{"d_model": 192, "n_head": 3, "attn_scale": 0.168, "tie_embeddings": true, "init_std_qkv": 0.059, "optimizer": "adamw", "lr": 0.00287, "lr_head": 0.00715, "schedule": "wsd", "decay_fraction": 0.598, "batch_tokens": 32768, "train_tokens": 205400000, "dataset": "wikipedia_en"}
MLP neurons of a small language model. Each row is named by its layer, matrix (gate and up: input weights) and neuron, and shows model dimensions 48-175. Each number is 128 + 24 x the weight over its row's rms, rounded and kept within 0 to 255. Numbers have three digits each. A neuron's up and down rows have the sign that makes its largest values positive.
After each neuron's rows, "fires in" lists the words (lower case) most often at its 100 highest values on Wikipedia text that the model never trained on.

L5.gate384:129123119111143124139088097120069139169142121128127147068135125098151139099118130079132113097109166136129108118165149152110134120125145099163116119170121133124098163146104127153168139109142121137138134142102081168144121124093170109146087134142132157154111111122133155120145142136162125106126118071135173116102102152142096134178163094114122167107108099141157116111151129134081122152165
L5.up384:125144103134143144118110114124121103131126117130121119093133132138163147132114144095127115051107103156132068125157100123166114132118116151106134121156108148123154116126129151080139095114123161130164156165081098126120148129123110148148143109131111148149067098125101145153130123105176115158102147132128135118079122124151114130123104135117129154126124149123157120070129159104088157134159
fires in: "some", "any", "another", "a", "every", "each"

L2.gate198:108145124085137198108132128083103116097125110121121130079151109096110087103085142132116153114111079173125110135188120118087144135135140103127161109131131158164131196137125131145147128165133107111149124092122144140138137143086152112127112095108117147145156113120148140137141168103111085125109141099197134113106154133157120094153098150142117092112129119135121090087167158161120150114115
L2.up198:152145119140150140128111100158101126091144148117109126092101115101081141112123123130127135129107112131117148096168110147164149140123137112148111127128135162111107125123099113126153096190155131084114152120132131144122108138080096127148140113101170160127167127121132137133106176113174107105174150127133174123063098094128150133124131136129127161135159127122103120106170144123137139106139
fires in: "a"

L2.gate67:085171167120125119144132127141113105109137110117144152079095117089132149128112112104132081146195115112126175113155133077127145160142131153109126140108063090136178138120135146128144136128130135139126080129113116114144134157144174130113094160113143164097116150172099125145146121144156127131140067135147135118122118113131059130112136151076102120123165104152142118128117134122106155120160
L2.up67:174137139119158152071163112162125091131092120093105136084130093171110131102135102120118067161113124152150158105115098118147146105098145113139110101109123124190110133132126120154120127100128159131145118126118143148130177090124151139137123123065134105130142130159102147128148151147164159113147101124112157122122164139171136148161142144068125136089103127139089152124132134137093136108116
fires in: "with", "using", "featuring", "include"

L2.gate79:126125176073103138115095162145139160127126136105125135151112131108135110148074100104127142077112117182172168182121150140128154124163129126108118132121089112116129121158160134154115141138146143097117098096105154107122094132150143160150123132111147165114114127095090125113116120154143097135100118138134132090141097093149120123108109122120112147139130101136120132151186118134126100156094
L2.up79:112117172080121149138109151134153132136132135136143113119120149136145136109139120114125150087129123158153163188137179152147129128144144116112173142113125116086142111133181133163102138127142142107131132113088106116111116120130102141146108147107173195104120116096126117109113101108176089154123083135130102092096099141109104158121112135129086140113125103164113143178159136100154130141132
fires in: "in"

L5.gate451:100128133132127138129111177146121124100119160112155149116167093117159108140101117095132143079135116103073122115154089148120115077125179162116129119112137125119087120142115155141050108130097098127164107159088112121115122135156128187129102131163134144150134135111148130133172091134178123082085122122152177093127137082150101130164107129128152127143136119150156134146146122147124108133161
L5.up451:139111124080137085124177175092109116111137158118121175121109116140109173119116104138143119098134152124095100136146131170144146066156095112120129116111160148112115151112079079153118141125114153148112102126154122179117152121112158146070135135096152133136133163093149138137120128105164129112082171172105155079170079135168123124133093103138125137125142128153103138129125155115134091155154
fires in: "take", "took", "go", "went", "came", "moved"

L5.gate391:088154113182145141094092132155161124165154104108124139114147129107191110130118141089112168129112131158149098118148111113150177104126102152108098133116101096142148121135101143123070118091131142146134147150111114155150132087139146129117132124121146166115170083129082144160135137113108123111148124117139165138097079124170087124183106177134088096084136109150142085114132121131119102137175
L5.up391:194126131078154130112069107155134114154123121109131133094114163140105135140138098101105105141124131135150125172162123111102166157156170123133120111147133119125090156136148098106146075114080127149157146120094154143144122134145166150127105146135139123114119139136126166159123126135118122144077126113115158119182103157164096201166145123094106089172125082107097148137132143163108144121137
fires in: "using", "with", "offered", "giving", "species", "contains"

L7.gate326:138138123124135104179107148090132120136136154102156150087134119111126111117140139091127137102109145114149130095137107121101107151158146152111139131119111121140140110140150149131077144122120142159104150154107143136100145134122117141061141119133141134189111125131137108113135097093120124105149118133171120095104167141135061109174072153121103069135128122175133168139144123193131101131126
L7.up326:106140128129168109094147159134102125132098090149173102149138114093099161157094111105080144150168099137180106151131149122146140151093079160132108111132119132153155134140136121142102134118115157118139148157123096101152121125113138175127110145111117082115130125142094135139141140126150132131145166164113167125137121100110110076149101172167105087107133154114158125143129096141085146098133
fires in: "took", "take", "held", "given", "made"

L3.gate345:126161131153094174143127163148139144148172157087077125098117080140145121151167144117122112130089140115089142086143145092140091110152159092163100102096094093147151148139151114084135136110117131115160153117117156116125126115122102086121133154120143146116147109088115106098146158137150161139127118139132150088136142094147115117142155108104125103119123110158162132140184083156133131121110
L3.up345:144113147155110114142076091087118141110163089099130150118135135103093148143096103120097099157099149150117138130124127157138108109161150128135158126130129086166136129123132076180129159119109124149129170133134128117144087156147133095105173122113162111104067111081180127149138117137128170135139139125094125144126117156091125131114134135109148122143137083138117150130130177161166126145082
fires in: "south", "new", "north", "young", "northwest"

L3.gate128:133166109109119173103070144145162102082119087084111154084081136127118172110107167116114119067147082110148146095147124115131116135139144101139124104176108127150156148156145158113110116137121104150117097132105155083127144143124131154154151101120135122116094125121141138130126112151160101074123141132155131136157113138118151159113158100125161100149145144101125109122136145142106110121136
L3.up128:096096165108183149088110136125159092126120125162141109113114137116122117103135124142121138164108134136157135075122120093128117131122121073117122117126149102137158127153141128142108140143107108158120101118129111107116133073111158164121078104098112094125131105122142200139089123109141145147147152122100139154110145099152183132210186167101122103142110167133088115140131124127124083123102
fires in: "use", "building", "construction", "office", "include", "rooms"

L11.gate181:125136154112096108112130142123162135144134145124106094138138129144148180139128125141145078110130175100112121102113181142140120117119136153090092145113129169153137157159138165146137126150113134113140086111101120131118116135122135105097113102129117091114144155195121140159148136149165145155100136128126141092093121137151142132170137161125140148123096126150125099138158143081125076140144
L11.up181:160135139105150142115113119147108166106120141101115141099161165103126125165138144108131155177120124138129106104180116078089139176110123106106141105125078108140131102152134154185141100117117122104120113123099136135148122140110130104124111159085195119134140131115172111100101137165139079120119127146097109138138095075108088083156111137153174121124122115107107119125154115148184118114139
fires in: "was", "is", "were", "match"

L5.gate351:114152108144163101134146121128107092124155099112152134128116146115132116140114158102145112096112158144129137107101113062128138144141208114143106111128131092161108136170104120186117124138104158142143111131104116177141114133177102153150125136145141138134151127117095136123151098135111099091083107157085152161123122117170086143131158113091123056159127139140165158132115155142113113119136
L5.up351:167105141136133091144142151127111145098147137140118118155084163148069144124114084121148122105147160118156134109108103118154110147154154131127140140135156085154088155139093097114114100106081173103117168113119143132118163113182159155124138132107135167098125107131121151142108113148131111079137138181126108117171078127148134163144148117122127063140177123099117191143126138135102141105125
fires in: "played", "served", "plays", "worked", "play"

L3.gate316:127138133104129152130136127124148107157178109170125154129119129116166158088093123100167117149134145136135126164143123133104134140132162153109140157165125121151094109120090138158145134110106143167157107135155103099148101113145127148099084135127112177143122100120158149115196118118148105111106094142133140093103147159162117113087144128068092155102130109143097081141114159163130094157147
L3.up316:113159118118149144102157167108136138146109103150065125142129120140134155149127123114130149151127128158149103134110146117168150123107170158115123134140140166112150152138080126134117132132118122142134151110137131072162139089114076166135107152137170168083096119092141176125155084130169131099142143174124157146135133178124141148083151105108119152102115105109105107117103163132109125140200
fires in: "over", "than", "early", "some", "other", "every"

L5.gate488:137143108099102120129087124103080112084119156115136144106122130107109115121089139064132108104117158131180140123147108129140109148138185133126149143105151132144137130191138155101117121129113142153111137161126131102161131196160169089158112136121118155138084156162155050172119132117156082075125105152142149103109127118133087126139140132103117153082126120129096145123132142158109140116128
L5.up488:112153130152121087125147134149107134156090118137137135141131123127130127103146170089102157061101132108067108074107166133125173122104120088130127138125112129092132110147145143110133096100150176096092130123148110150092123124084131144119145177117120120152107150116141154129132130107137145134130128176107140143127122093136094180156129121133122137163104092147149103137141136120077146167098
fires in: "took", "take", "view", "stop", "filming", "post"

L9.gate146:111168141142140147114126136136133133109156136145126148136100139114116155080112130107113115137133116147145177106205195141076093137171155111157110117123111130121131157142135087124158135143139089082175145156139123138122160140110135155118098088093091180104106100132151087185148113161179126115108140166109157128103171134157128136129140137078077121093129140167141113110114128133134131147104
L9.up146:140133109143091141139122093139131162136159139124121155103138144127138122090111107112106140117140112119104143116098144121133147166107140116135158117121139140115137129161130124147120158113143144118086165158125140102106189103161138139159144110146082126128117077125085070154150138137135131107160133130145120130143148134125101188124157131135113119128118106106116093133157063117147114162169
fires in: "that", "this", "1", "same"

L2.gate350:153130122154150110133090169121096117123133131126144136114109090106143111122092141107104168076142112156141151135140121126080112099122154146182092093143103141122135114101169150153113160110101110083153164135145174130120147118105118110129140152118174179110140131109118117082097146108135144158126093151138089105092110118103091129144128103147113133134138117122162133075171126127125084140128
L2.up350:130090123105103128155155132185157109168153123114128088120142120139153135083106124129133177144088117136133113152105196131126106108114174117127106158081132123123104133166137138134153149133165126092100100154097150124137102129092099089139122130125158123133119081153141116090123131130099116099099116093123146143125120131131111085132081094110139164084106097129135158127133140103120128156113
fires in: "in", "of"

L3.gate317:140138184138120111168124133114162148135133138126135132070108119136157200136144125147102111112143136167149145099107170143135144148104127084114147139087112150102097130160167127110129130201144120152085101150128128113148108121113139124143138107087107133114105120121120107173096165163166101133124108124106118152134112148106119111144155133132166168113122103136134143142114152186101113177114
L3.up317:130127142119125152110123092115162174140143175124123087150126178149155128090117129162149132110116123103130133152116105102115167167140097086131148153131122133111090074124135139139135113124098142131170111135144156156134149134135150136150110142124089114128130124112146079141124172135147097121135088148095134129173116145149133166104133148137169093095142122142121124133140158122143185131122
fires in: "this", "1", "chart", "acuminatum"

L11.gate46:129162110125144128161109130061122133076163150081155111129103127105136128076087155118146115090101106116152113123118141102143113151141170136122105112157116154171137114147124141125081147159134146127124117144113108118154103161136140136148127113102164130132131107120177117124113106142143167114179117134181165105078158123112128170122195139110151118121145128137123159118177145151106114125138
L11.up46:042107112141184108140149116109111182116138109123120126136137122107128100124095135140137141127156130137112170135140113156091140128115122165100123084146092166105096145125126093140119118115167151141129166114137126103156117175116088093119113105147136150138102114144137136117136090122083149147144164129111112112127086116120141138187166155144133139129125108109125148150133139118124113158134
fires in: "a", "being", "was", "be", "to"

L12.gate81:108134116133147140178117111104119116115159081091107105099116077139115160087097124151117107111135106150115152201109107111124129085132163098140092154135138122139162068122123125131135141140149121135145142100086105115153140159111129133136121154122134149140131129148134116093129139132123135153121098153133119169077102095137147108144170102128097145087114179145164150115126119164157087121131
L12.up81:171089137134138125084128099137103140125125122183127077136127086094097129152132085143151100151139116124112117150143138131123138134165122116136134126140179101122132137146113112127093111169148127140136129121132112158144126124149094122174138115130128124087093142104164106136120134144129145159120116147103131132178133111118121116149110158105169127134186110101137098154085159129168133125136
fires in: "a", "that"

L13.gate341:102114126108142116118097119120111161120148161128114107111100111109129168118124136140068137121100147172103072093137148078113144121135158154123064163088125130098147140133150172147092081148113152113099156147113113164164114142104122135132149116124150119157173149120126107126115082141116124106122147128116174139139113119172150151127150163114121126112125145179127124123107173120148146114163
L13.up341:158118177099146131121171131116081172154134118068131114100119146122093152157116147104146131144159117137079134110129143112157138120141090142121132124139130122125099140085123112099162124132155082119101169073151116138153084152118157135136112115123112121088148110093116162128088176178145134130137131149144090097153136123111135129108130099158140143117091113100112150137132129127123129108118
fires in: "a", "1", "is", "was"

L13.gate22:082126149157116123146129122094087149102155095120144115133102097131114146094118150101137131124111126164098147158185141145133117107142174069107108095110131139185106138138171124105107124125152157139140160103134139122157144148106115135134137166092135170097150112124098109113122125139143125118157147122133124108124096076109123142134113135110105145098091123166109110098118153155100133139106
L13.up22:123088157190164118112141130074127122122120108139131131098150119100120117144150136088164144133098108139132126093183129135072146139147155100111115117131132153104143132175145134148118158117102170139138167120113128127163129145033110151169172134106092125148125093163149120172124156152138118135144136148122145139125130097132161154090082099134127104103156093165135125124093151148127087148133
fires in: "a"

L2.gate363:084133134138163131122094107090139128112110157095142117114116108123119139120091107165155168121138095128124122154144119121078107085124137118178129120114100134123159148158146125103126140161147133124085116163136136095184116162138110095155138074124163115123136089177139130103106135120129070138151095138176129109050140111107098130143132144116113114122110153125137106093157151164131133104140
L2.up363:161120119162186104146118156120120131120145095140116115085108153096145137149133095150156088083064103148125125134148080142129143110136160123156134123153178133093129138124130184094103151145131087124140136133106138143116147147121158124163121125099148148108165112161151123116146133152114141125177130051130145122125100094119154123136116138125145112150163078075147138129171140124078122115122
fires in: "a"